Part of a small language model's weights: 125M parameters, untied embeddings.
MLP neurons of a small language model. Each row is named by its layer, matrix (up: input weights; down: output weights) and neuron, and shows model dimensions 341-511. Each number is 500 + 50 x the weight over its row's rms, rounded and kept within 0 to 999. Numbers have three digits each.
After each neuron's rows is what it responds to, as a language model described it from the Wikipedia text at the highest values.

L10.up1914:496515543493507512475501459528511487427493463570482443521439500507523464531411604428465429513530617497477543468488421463500446540516484531519423452539489534523451549548533430434482500546509498474577472574442470475505559532469545486535441484499523511546504532544636478418409458538450452570519463585464623565539444660516453488524516466607487445514451537504577511507535479478658480568451479541566538581464521514477530458526463492513547576480433505568457541498536470509535566358576497580498563524510491531494548533559
L10.down1914:437449475501394628547550504557483498504416545521446427481379472440490470595401479518615489464516509491494430537516601516470450466543474557432504412540498418517524409500527470556544474451465459523494491524504495501532481529429567599576499480523503540564483542434433458451442478486507541537388426571495427567526478552507448470543556472521430459518503499488499421485480390447536517417484468492517480466519474570506524425470475509482588567470545470505499527516527511508487485438543426521554483535448449524492595504527
The final token of a person's first name, just before the surname, often in table cells, cast lists or prose, such as Louis, Cyril, Zsol-t.

L5.up2896:547460468495438431577507425532433527516487418453512489482457568490435496468535606390498517526448426472539470548553470537509464594487538549474477519461421498556460476482520460526558405422468526534554520450474490510544564525543475386623443539424465427503527519461608529430605439544411509446493489483371479440423470512522407469504545482483449406509489449423384605480524453474471595500509466456523421452448626484486411484462454530517483518575517499505539470446526506597588591490433452511466512521489598521538580454455
L5.down2896:482541550437556509418553477471605507547454601576550494453530511500570624523489484554483430539528485528564566378456522460439585458583506461498495494508498374460497495543496495498433580568490518472516472519548511446537485567452461554444608539525486506518466498493445485509465625439531517585517501520594546571614563452460566536462484487523481552478522589557555448498520521513505395484485595512447560576518445478495566432575558509509527480425480499494491535461483461449484503488560532509554546469479446518394481516573
Nouns or numbers that a following phrase completes, such as games played, regulation of, pollutants; also table header cells like Destinations, Final, (°F).

L3.up1734:417535376505467433490560567455523584402591480485548494381453484525474522479491475484585490480424421594586569520481504578446564460527514546546503533592503476527510418434530435537526398444516597539466504515430492439534539542582461506506501434356485585510495464455542557414503519462446497544531562540520514431529493439486544474515383557387423478465545507564502522481437467465499520604433477440523440530523457449481448465460463513624469444546534450421498482417533429542498493481548441544454546528481506570549590622575
L3.down1734:612482586526494568515451455499462478594476573494429503565515567484552439534519479528449547457517531463455542546530497478539409513480464510493480435450514457486458544493470534463521579521526480494502434450547427551391532460416495433506469551620504411508477531550447464612501482505485467507479433496485524545532583550502479556487636420578583485536551518441437468499561559512522470424482442542471554497515526516518507510582482472381520500513523495554546539534463529441533474524424491429515429495507474434449488350439
Mostly past participles or main verbs right after was/is in descriptive prose, like released, made, achieved, spotted; also sentence-initial However and mid-number digits in tables.

L3.up3997:525448478448509528521507486518518471577514442536519537498541505516475508448507532597487492545419456461435465489612399515466522520469526534503499479572471546428485495462519519459537442531534516483459565491477549421527593557487436495399473499586475489416615546443477506591440540517530530508565550518491478550464511528435489519558485513556469555555589506462493479531561575464442474518497515470533569462624458565426490570451511546469440503538466516465515518533541553492507578519454538489412537470537492402509504513473
L3.down3997:499438473512420370592469527498416506506480557574480438597472501399488526460522508521482538464514554486569429550515567469543569389601592546487551501476536481455580509429484514574582517438522544456513450429511424512470490450492525472574448500450390500482427560516499549559521449567509519484538441528485520472440440522590542617642547562505567539529531485573452472509555468536503455519488511523498561466484515521536552568407507482485417489570484546512505533547553519465461619540462462518478460562540524442465455589449
Words in football results tables and squad or goal lists, such as Home, Total, Other, the United in club names, and goal-scorer names; occasionally track-credit words like backing or studio.

L10.up2824:475448452442568452505576488545506474541455501602516483445479450519510461463521480552542485432491530457495486468523511510525464432453501444473492644462561457485526399526519509515578487507572499538489596533542482417504485585537525493569510459478439684411530444432549546330563454454419453534495499452537531576473361597499486476460482494558530538416536553514382458523507567559544523464466423599447483460425402483537473522471472565450500476438569561541536449493551508512554480545546593501561517564493518462524504561499
L10.down2824:462431463507506573518506471496552429489477484545528478471491546431440531424526437509486512513504549521465617513479433567556550455549457494477501536574447504548487512530564502536506391550504528472526518525449511548549476483514475365534542491491414483379534415497432504515475593577473486424492471439530439561460512535568512486445514485501484507432533549430541488446489518540477563475515496511522547494493476535487466443465491592461591469447509411539591488544442537432491423450503497494446515486481485520516502518497
Tokens right after a sentence's subject, just before its main verb: pronouns, auxiliaries, adverbs like then, later, also, or verb stems (he, had, deploy-s).

L3.up3222:425498366520497513461371499488447457443516427476458523546420547442501494428539571498547545519548474379583445529528582530461628418522526527514527545463621568506408511610574555534468578447533476569422537499528494419465522640511453506480490538520445421517468524570447463428505465484481455545505402493514507561462536472443511492467489451535495431477535477578465430451602619488459522489512518515554478498541471577564494491557507515592547609532453536538437459533446425534547492522465493541472481474466574508553419549515
L3.down3222:546452546478554517485553532464540447590535522526469438490523458530482501557447399474428451494471488552443536460446485504484403491447482388415476502522514403461526517381446452503517507520475568443519513521573453503513498417475530576570548499532590538502574541414486507520420487555549522537580558573462510482495465523533492575539606583500507487560471533462503447495467428619541538466537466507502573431450608514571511512408480489431463471423557501516601558446535562443497489420511540516577474611579501522463517497489
Word pieces inside multiword proper names and titles in bios, credits and track lists, such as Fi(edler), Bart(lett), Rolling Stone; occasionally plain words or dates such as years or 15.

L5.up1879:351525531436469518424501535574600402478536485454502518431515580523602523529460488427404408539487507534492595484447556406499584529578499470567530523567483505504519466503532458546471570437494475577451458474408447487523396498503513546529522429482595500510509532524486487497535565539507615466480520480498409460451546487550539503461519599578504510600437643447596473495410497536533386460511568482396531506531484454499462499528575533486516549477481415498510426528506432502490475485528473437500416459443538457467543500505
L5.down1879:560449414528463510480501478411463481425412530580548541562479438436460412426515540473571562463553473448518458481610467535566407493415524431525494438550476535476459478535532526517475440515445538532539498556558388473425532530525447505476488619482440543563542503389465492549531440529482469503518414450587564563508485454524487499442472454481524469415601387549539547583518540469557544592521454532492435441532616474571487500525457480567478454477500585435479516522470505430464534557489578472471554387585471583460556464474
Words in articles on albums, TV and art about making or releasing works, such as Records in label names, record, produced, aired, artwork.

L10.up2644:493536504512504475568543514543450414481502542501508424545384532447508447585499520577511469575477407515412400509478504483517535582573546406482484473573511541581533456452515442484575502410519446464560568458507537546516471511545557471546387562443411451455535460438510488507493421587563504639466405517617492445456547478557582507495509569475477401547464529436515486541503493426560455553484518525469482537491484406433512518480459549501552546577430504515452514540442504542503486437523489487489542493495449575488466534468
L10.down2644:428503526471508557545585466460589528415573439520565497447483530541395511476505480527456514543358538498592457398466510496604503497454508579421516505559508517477519452506475450491533509462501562469485476564475508444510491509556499617509514454530454469468528466497494504539532528485484515494414410474462474510485554542440480532517466502513549558443538540511463445560546504467397349397464412456540447548485419540461361466513600548493523404551545455480520491556436546493537469580472481471565524435457553464471491527517
Past participles after a form of "be", often after an adverb, just before by/to/in/as, such as replaced, known, established; occasionally adjectives like close, identical.

L5.up1880:461492535435502449492498419544550522523613462511466503478458559436475470464426525531464537481496469500443500583547448508436514506496545447452435472491498552528467525528556549457494476451471465475543508525529546524474463590463476530536426474562482518511454504503462520417536410522448427483572486451532512537503456532511485475554486474464537536483517582399602570543540558467485582550534537473521467585533504426508529388544506543533493568559533490435470442550465558498513553433554452425523462535520487507567529509548
L5.down1880:552488466592524525547497382491554537458551505463533507484465502464462438544577559514475606528457486474479487639457540506380492502523559447503425475449537552534398484425431495491459543479496516447533428599535533530566439527501575456591402439491436518473506432537484382538517423464451491486558382506603547543431479455528497506432514446541518463456544520551571585458401575471477554500592588492478539477377559446515441474561511485537508442566529451537466518569509595489504551510558450486483458456451391498532509624447
Past participles in passive constructions, usually after was/were/is/been and before by/to/in, e.g. made, known, apprehended.

L5.up3387:524466489545548527498454477497525466553520511565521513499498452470465523398464538431520497377432556527428495465482507561430500536452512541413526498465450395412532453410476472535528457566606547446468430535541537565518538504475440440491462478444524441487526456503531570453565422540511537451397491514510471443498590494544485523482459501510523430494591511443471570505522486498519479502480483496451432483444529508471576489499594475487511501462563501482436563507461548465487543486506474430518450515482499451430518520520
L5.down3387:505531547548496496528545611474450521463444471496463517523548462477436525596518462533519497558574441566551521457527465489627523577468492495481444470476512558597496496456564526500554513455400442495554564514496518404455404451419580583539538457588443530546460469474487468583415546485560467476467549465499577551617494403425505471432476503524498571472476497538456540536518562529544498465573506540505490572486498478568425428565453519418445536492468478453461409449476456447486452470434509524466556411456535536549512573457
Word pieces or words that complete a multi-part proper name, mostly places and institutions, such as Portad-own, White Oak Run, Cape Town.

L10.up1588:567528423494481522449525544600575534519451502480450563418428504472494501509624497534498478419520416429555485573536547491562470462594502496487546477543494495513663563581512396493484548572488509491509455436495485441508566487506586491441475493497403549522515453387498522426516462471450532573514463474485529504482500479543486502482539468485504431534433490484575418578509504544389470509495500538537463499476463450469471575505469560467398512425537488534525554519535529457506504583479492525484538556469391517556427509463
L10.down1588:468446610399503635428511560459503441471432462501535438508504534570453512492552548457495459532476522491472485445438468502496544527452459576483451463527599522482482504433581499528486477405479487565488506541469502515438490463537444482574464424476600484479475466527459514615613572466508498474413413487530443567523448543495508513471541396419570516378512456467432542447455518477534551479585413539545492561598468422450595489551405391461538491471497433531500423531368500564560576531550437442485523390446488460548537434466
Pronouns (it, they, them, you) and definite nouns after "the" (the town, the parish, the genus, the college) that point back to something already named.

L10.up3859:501518500486488448464444424502449460483465536458461512456528448567441456460403515544520499476419563573515582489499526611511473461447565455446502523497410467501553488516530360495594426572539537429457517524466470471512536501529527487481480519421479491427510472444480506571523477466514468458488470440604611457410399648457470508493438490479530561513546507572494451573534496433498450538533441474422541522476554624464541570421553536468528534570441459433443515498464519482535470541541544417541581420466514492503580504465
L10.down3859:468480430508447448483520532559448554532505551445572506463517503461455520527626519525509469469541469466517517522560552525424421447474496552466540536488491394498373486481540556494532547609464572521550496469459517467551514514518509484577506527491554469478442521606538537511492608510500451493527560606442541459530452439535543499511433387437417459526530450579557452455458370506402458379540533393411541462479545494489522482463525422479555449456489584534458496617547459502539465575493498461454485557481445529507510477575
Word just before a result or achievement in sports text: team-name ends before match scores (Linfield 4-0), and subject pronouns or determiners before career verbs (she made, earned the).

L3.up3872:556625491395398483523571506502416565470570572679487571534490520609465509487527533416485451402548516521538603473507494464701515505435414478474483583436423468485549485422470569513478438544478449496505513483464563505445551514470495450448449451431513479521515439517430529495475506517506555478411460471414466446527510475447487523473492471505490467429564490399541542570488484457528493527558439558509454451555574533559490467490470487504488493512429394432451449441501495564496498443552489508555450501540497532533510455581
L3.down3872:480388516597532490535468568563595440492418387373590534575478561473564430551450465460462478517528396579432453443492511442409509499535601545533491491618567473542477479480503464548533498380522538489443499477465489487596527468462455509480513526590545545473520568530556477565501521419450440526634515492600512515471503530545498451431564434550509532542521497587450468447439509482425491527508479388442541461491456534469513469458471611469519550449520534549524580508564498438454515544468531444491516565474522471504445571363
Words and punctuation at the head or end of entries in infoboxes, tables and bulleted lists, such as "Depth" in Depth of hold:, Time zone:, or a closing semicolon.

L10.up1907:479473450411520430484532518518483535531453537477535523512567528466459411515511530553504579436488535517574570587525489472516539533577581498487481537477501514496526571517577590566430560459536485485457554517429552469605596536541567536454489482472532465495424482483500469479526438479531509483477443412510587487476499580485557600584571466472500505482416475499538560543427483491451629540407601564563548380529497481478536444469536511485501492544519430446514476443407451546452423507505569485496436491529524479517525521499
L10.down1907:437361563503541512568503473473497562396431473547440567443473620512496432477437563526465462444470473494511517533470480438455560425476545486493473501488451445595504591482553428586431544473549545441462566492562499507547467480553445511583518397483423394480509487507452523497543452491446506397407471558529512428472475564414559518587558402487479548492561490489599430581368600468389526522476506496537505469439536457419520458541578472562503533541574470469475460503422465472534458533522470465460404508525561527487538475518
Words inside Wikipedia section headings and table header cells, such as Description, Season, Name, Party, plus "and" joining heading words; occasionally "its"/"their" before a noun.

L5.up2437:476524545585539552496469512578496440491542488476533564514490522546441556498487435501478481534494558350479479496543485591535565520487415495493519490520561519423524543447583438468494510520463534534489577537472514431379568451507459491460470466483503451470470568527502497483440454468534428540498541551463536484581583535528562552493456421568499456532478501388547506462433549450420522522432400558440456598488483533492512500474503521460438439445415442423401553501512468519539523509626462509491442510465452513497484459578
L5.down2437:509515504490516523518551445524510472480340566442467424480479560420504540598608507529547472560428428520492451529528499490387505441445526529580588448489467460477509554459506448489490524478513483476520504463425580509442487472458504509521580562527534391507487550471537504472558548488444432510512528496484491458543575454484476495485465533495361583477559581472488432398378399422539427577533592564468514433486491505506492557491478513499471573566480516538444522415447518482377585525480452522534454416496427557457452469457
Head nouns naming a created work, medium or product, often right before its title or a modifier, such as film, book, column, album, system.

L3.up1304:472490511558476494476471521430512460536448481516539526448515519513501523416616600418397538509530518511547476521505523497545484466475496451587455485565525429423477445553473560475455455475530546489524673493549463505483518477464541464600558626536365454586507486541555411518433463570528511481492531513503469526476527462496521501531457466499477528576491500523552462510476492490504520406544494456503535462551458503417456596488455455483509471521438467473525403496436502463471505420483463437543512506463481509466446481581
L3.down1304:507489526425599579529526463518539538541518542500451472518388543503351506562475486463568418511451457502513460438459486446409528579519482629453562422543494560475408523478464438496495522478546497413577439588435564456468377469531542536410438470474602474469540553500499544547558510457416570553579510419527519469489519508448542485447467528466550496421545440429438501431611444542460501549560530541520438577495523515540520389513499585513554520539472600554442539482482420542550532462471440565485480490574455465553484543455
Words early in the first sentence after a wiki heading or title, such as commune, founded, has; also closing title = signs and colons in tables.

L3.up3710:578551499510460496539578528604482452426496579577533393441533504513483543482528461503473496536518539567538557531519555561483487492474527421445456449485479513432568506451539417479526458518460487478511522484419539463424597509514394503418510505446538419464509510458538545378512462542542547434423394488472527533535508520558546433441512454521503589396465580411491458612481460481503494536504466527471566554476601529560366433466605459468454504491523399425505504462602532511472504480685536569471541513522498555494493480564
L3.down3710:567487480550579458533606525554516498517456521468538569496526522543541459499491520476542534470487518512412526480449502529461517537447538453644458520519488531483558542497461490538534501479534550407470529497538517569475506511534527499473506524536531472510507497585533431603515584532580489537591405507494478542538538514508491470560547501463394474540515509553458572476456465485533522574494485474383467592559464497456452576414570574511539531520449478534496449505595523511497506463420493467483452520485463512416522504556
Final word or closing == of Wikipedia headings, infobox labels and table headers, such as Senior career, Review scores and Candidate, plus list dashes and separators.

L5.up1385:429531469446557552519481550531476462527510557556532451549559542568518514525475419455481531534467433460489573486503493453525502531490528532512467523475541489456527474428569493462459515520414553474524290539508513513414493514525487431447498495464469424505469505505548502521500525449388496522503517448595487523496556469516482481420536547523520495492488522493502575508523461565445530464460468465483518452547522534571430508482446583472502583483551444520514555414484431448488505539506459539524468353386495423420498524474
L5.down1385:537492502555499438516479425539455504463522465485491513524502530516527420492478527572518420421555591464444446490469570515446437556562487513484485404462449466568457562613459463532604462464468485559535596479495570456550505413523510547533493495502512494472507444509511539469409598628537464440506549537423507528508441521520488446544457477449486448525562495572493463478431580462534429543431469527600521518455539390427566454495527445499463477507418445513510527465487487481536564478427517517436535605548470532564447546501
Nouns and verbs that count or record a player's career in sports biographies, such as appearances, first goal, signed, made, and score digits after dashes.

L3.up1511:425556571547567407526518469443540539460398504521489476504484516500496528441553564511488507517539480498467471554520614471481493466578488469455465471503549489459591449498483470509463594561493468453505468521463501486519549465484529523594451617438489625525548427395509495543566569501545579501589544592539478528458541539567492508556522486483502591424588508491522508560451424483544607537530464473489501441500557615451503506486407456443379572492520429437527412505520496586467480450445530414532562523499465503588522485527
L3.down1511:635461445407440618471495534432485492485497469514535576591530442422593453509561475454566494506483487478544480520370440464413559612446522560490539567409400453561511493491493411491499502373515507434524461556482559538499449438430465452400519471548523507459525532543548562510470469476573425464531549483559495476439521471480439469482489469609453492537519478536462509476569417434522459430516577503538520477481481423479505428462463487529533485519481483588508558420598458425578513599432481460523489589560476513548498503510
Mostly common or proper nouns, or their first word pieces, right after the or a table pipe across varied topics, e.g. genus, father, addic(ts).

L10.up2017:474513521422486527553491526456426410440432442461509513403488515565584543547466480556504440461488533527471419488550574503463517584551521553546440518479554480478488471428500484511422582601487438493488522496534554459452473564499542610501539480442445484531434560508476464473432589407575476511489531491542544550479598472362490461538491465525523471434489402525539489516416498551482477429533512614554639487472577465458495570488449548526497487467555505523567527479526520466478632525620500526455465519539613486533474551476
L10.down2017:559516478446428567500499566498527556594571477536515492529482495524452488497498539443455499432485602431421572523428445443568570394506505448446489439494512565535523507462574535609490445456484517441483404536541447547526458475494496487527415541524535422481481444471544509499467497496446531413502377525515478437602489497591520544400432447401574542493486504516464432498409520458463410472514537513587543510496473548520576627412471540421444524553481465468535561470485533497581459490524459492521508445421467526623492557473
Words completing career or agreement phrases in sports and music biographies, e.g. contract, senior debut, league appearances, memorandum; also table row numbers and year digits.

L5.up3418:526542540426534577570537594526456478415494539585514542511476449603495529491463469438447458439510485484506451555505606454417567523420428606490438492506388498387540476520533490514513481455466508441474514529539465544514552439428425431545493406487471505526519520506566490548494494476534471474452422475485557454552526442568410509453409483398451441424478476552527530438510475506491517512490462556529501541530520561480450495537510523562478508546447573492567497630598490518443460432540461407445568575529450451499592478526
L5.down3418:467496417492494519420506432493489557660558500549483470608471592430463498554485536537545522586488480502562505475468452577568477495604519461506576502562536501511441583442549453544470521483574522523510507538433507493513506517473516563460499489542483476474553510491469560517528474517476594524515515542499509642397473486512553477530572450484565522618538512541459498439489420451515461510484527475461488450438411515470555553507424445482528613477454427513486540462458481520550363555484493564452441365528500514542414550449
Nouns right after "the" or "his" that take an "of" phrase or name next, like the father of, the sons of, the end of; weaker on commas and name pieces in tables.

L3.up1418:461463583506486543408477446497569490516506424479543489523593515544612511481461498576446503450550541536408511569458548547550563515513472425406546539492447559447454478525502436492563518550523467544521509474431557541550444468484523479520519384415541525415520432503507503546521505493512528473493483434432578479412519581581382436495566474462467470586462532474552418550472468502453425516443541501439489547468413443565488570515557478505548449427507519544416470586389485505550461465526520520487487579555542422566521564460
L3.down1418:509531417464547464563516459518480448492447515458469481548459495535434488526486516494540536561418425454565540410531487526471486459495491603572547519493542449567513533501499553533419584410514544471454367503539482464458510515558546582497514521548497496627518513470423532474492486505521499479477547529605423457541544415395581540515435498547492503505584439568471573438477521447509512475529440507560454487541560564447513426460389529472438542593490494469530470399637484416397554528494473515508477403498499584465533420476
Nouns and verbs in running text, often right after "the", leaning toward history and music articles: chronic(les), band, recorded, record, plot.

L5.up986:527570499563533511443472597502473511547410531544629504613492496478530463426506344415475470522417509503501487582518575558515480485457478562561468569554410493457535496523567482551482498552527601534475449482408525539527554524427479440491532477426473592452594559502477489535525514486475505544477462472475490501471499503493480531491486485580530556484494497564422530572534567526493532509463474529479446373490468557494516603498509488504492447571472501573489331491473424506543530601473425492493466503546492491550515517557
L5.down986:490470512453463481504484436474454502543506516396437548523373496480553452520446538514516494459615637481451520518483483486546456506484534567499550483527515503566513546527499535508518474543499553455466522532524478544503488511569455586500377526583544496571555486478511462425515503497512470481539567527506503454501495589516555428486542546509537455505456530473501489498443464520507502490479558487497471547443615530544521462499468490564435543430465487533606522547598515494516546462476522546542450570520492513534471497554
Mostly colons and decimal points inside numbers in tracklists and tables (3:40, 2:12, 1.19), plus middle words of multiword titles and names (Culture, Code, Companies Act).

L10.up3369:411527432559431472564515484489462466502470524537515591544491525502522577573575440581469486457513399430474485442534479472473442440486520531525611524530626459540593373476547635548563594534557568543464516421568536472504597522508442437510549586439432473416486411530514523484524492473514559483550538502532442521467498620546540585578473538536499418561436460487456465504494528516475585512489548432591521461477366522473484478461432491558440584528447490456463494483532446511516514500524502511449574507487402528488498457451
L10.down3369:494478413507487488456491515480561520525555481426508467457525488472449484477463537504439487485485607426494460482482471500529544509422513373460497502525374523400554562501473512512490489486519445503493469523434506472560498514570540437580461498465532473510500531465502480476417570506506585528406457485544476498522534530484552470525438520577583525541530469479444475532503487534558492421531472517479424462522534447569480471498535515518530480443602535468479619389480543392569499547573515489572460463472536501471400546557
Colons, pipes, dashes and line breaks in track listings, results and election tables (3:39, 10–9), plus mid-word pieces of rare names (Knockbreda, Reboucas).

L10.up1438:550428510423533435492505608497524447440545435452489466592460476452516645498479471412473550535499502527382480522520552490464525508446544491470500503574559544446436472533520529525466508519529477492527495510539534542528458539518520576506455466424551522496443592495514520523541478551508555509499425461487550485456571447523529544438537402535548468428362478469498565562481509525570444534403560554531536585487536419504481525474551480419529472396598493482521403443528510571511507530549475586544492593460510486475443565567
L10.down1438:467449478481481547489557522487587478486531491488534472498513468543450371510487474493616448462414454480461537522493558511464520356520466458493446577457630543485459499571504600508453473474455547451545505517526492503474525519523522522531394410513490473623565531497549555500535497586532508452530459638484445432461587354619558527461501519469533520454479492476469455514609498491499491447547577553528497449405478482489574409506484450439496525464472482412472492459459536491458505488518537489482547531559562587492500607578
Second and later words inside titles of creative works (albums, books, films, podcasts, shows), such as "Science Vs", "Late September", "Dark Side of the Moon".

L3.up1836:436533484550470467492460469596550533478521426591449405475431484556448485574494527446560444453532498546525473490537502518542526523448492496537533503506567438483564531475493421540461522442595522471592496552523492481574495506582482535544491570473574433485501497506522509392473460516568460569528424554414519519438494596490520497434468482478463456523471519497482436530546459472538584526494459594550518456519455558497502505550487471480475552588502454476488571496525534476570444448523443571532672451542523529553569462492
L3.down1836:498412460476489471481490532449459499542523555463534556527486490479536482474494492558433568486501547439471396521512589532517509523483560448426488491422471526460483557450475550538562433541404421540460525408475523519433463520416489367462524424514501499497486473367528528583555524519436501450471528499552467517607488382517509628544478537485538560508574461469548572523447545548445435513491516414469437500432531538512518397468523567526491573449479506553478437507486499557402527564420588401406474486435531516495414475471
Content words that complete a noun phrase after a modifier or name, often followed by "of", such as royal family, sitting member, dry season.

L3.up3016:497417502416490408503531530490579442475435505466532520588471521549574556546497513502409541570488634500532532444572449587462456505464437563509462595489520530440523454522464556548559400495503497447475497574445424468496470526557560505496556521489393492532581543519571401503509426556496481494469504515496463494448456586545474520429550548559508499349375483466576464487622456487400590522510466528482509522501478432433513480430366511478464502405415476568489470602444553405475432436572504500495479463536535476496481529507
L3.down3016:512539538550471542469389476476462566500484500591424460424514529435516440444492550487549503447479379513477433503440523434540468531508598428528513466528507495512539539456524468458518513464519542479548445453607569463493513440435540505406469483475583489446383459499400520501483589505517487560513512484517479510508527409538558486534431507413537540602570560562435546434443490583554389490472533498516492485533502598511546489593579482562522543501584474477551539442606462584575572588427535524499539447537463546574549464433
Words, often after the or a table bar, that open a compound name or noun phrase expecting continuation, such as Atlas, bond order, positive regulation of.

L3.up488:480486543528562604521506463512440554523532513493520518462579489562526586504540556437477512452521451547502461417499518543490535486442589461453494548455519469545466567488620383467463487420478529373420526517638517509439426547526588506507467523496422549457492590638507433627520552544464530588445461535497582534523562500509548540494519467572410483509500526577498505493456468492445503524537487583488558528468634485580470552518510504444527462493604518572554508474520496431507465520406449513447503465490549431516522463518
L3.down488:498507443521421448467518554442465474489525460497448533504472512518467424442537464530467581505602483493517501520459481610499452501526473574381482511541493532472494377537462636481497443537432433571538460403421494469587521534500501505441545506500535480569542394430478476403523444408588465446539540479494470558524374484534388393463430462507579579471501533449529489525554510464594448430497501438512446514557522517434534428479488532569491546506463496441447437580533551528501552555546565521527461529576558562507384494535
Mixed content tokens in Wikipedia bios, tables and tracklists, often mid-phrase, such as academy, signed, goal; no clear common theme.

L5.up2033:538581536485560396448583479499537400573563580438482435581469451405486560390589460501509469504509562407519421554499475472467514528490482540563509563541551540471496493546505522474551497406545497498591566501440485484451620524365435538568494508553522450452520557493587462484456466456488466448525464518453492528503475443426486486493524587535530472518486475510497496532501522484413507458467492498586447452528423513500492514471461466420564514490497526506481466527470572559527528478458485505534523453561539529509398533463
L5.down2033:429440485462435642489417516450445573420411419534579503426469547583549492579456558480458534489440454534461632442472531511589479432522490466433464459510398426467475531462498461505458426568450536471468429497614570497560401482548605405404497557377492525540476442477444522516572513573461494532455599545513555454524490560597469539490498409473455483489540530408462461534510453571591515505499474409412550520457527513482503491496538456540463456485525492521544539521541404457526477498528525509486535576515407496463590478530
Non-initial word pieces that finish a split proper name or rare word, mostly surnames in tables and lists (Dick-ens, Wild-er, Oppen-heimer), plus the period after "St".

L10.up1692:594430540569457569551545510439538479562446550392457510513508571606607513580518492501487470419500452605511520545508491533496498510596500467452521563556524447497537468526484545426497477518452534510421517410484552396442521581507548556565574440550603505553447550491482571465508577575504524490454407500464489450532394563516414475565510496448566421473391549491445434603438510537485492534540498533530477424460560468530499521574459446450422583479407569519477586447473504486541411503427417399534537452511570523476521484519
L10.down1692:573487450530548517515514471487614474562431443539470487488517498440459506491541501394554494461465525412515508402532526524487494495404531479434447458513446536515493406507433512512488516509457499525478426515454420472448493457533503537531585359487435364620509503465452530484382523511470500581568536616507494569479463510479523489508649447478484485356567492515516603458414438519477464587452485502562439404488491444521527574483444462584456411461460511483508407584482468474440494491530470510413513474425468508522473444508
Nouns naming an action or process, often -ing or -tion forms after "the", usually followed by "of", such as use, kidnapping, accumulation, sequencing; also blank table cells and section headings.

L10.up1015:464561495489495488430564575498375435516458563517513508500489525408523595486450572448529585474446481565447539597464442525448494534569402497523491500556479503586443452520527453470523504478469466529526522535495513526483464543561517521481482464597577492487604498547519517437501454451558491502443489451506459571484465532422408498567527541392470568453510386515523574545462560514407432501480524535515470416557491525452370482479544510488554511561565505463584448471527504436464528431517469497482561562579516526499493458437
L10.down1015:479463508405415467417534483568452526515558464545504510490470584434549499583513453486559577569442509517547545462547436539563569494441469504555402539504441408520441564468492511551507585532402499500481542459475527502547443412494493456504454574453563485420537515489517560490497435461491604473589501514519540421591435494578500498460582530500585497538460475564527477467540468519452484488497497488466511509455511437533397475512466454486459452555483412449515444553450487493576485474494532446470484461496507466509480538427
Tokens deep inside dense technical strings: SMILES characters like ( or n, chemical formulas (Mo), coordinate decimals, year digits, table pipes, superscripts.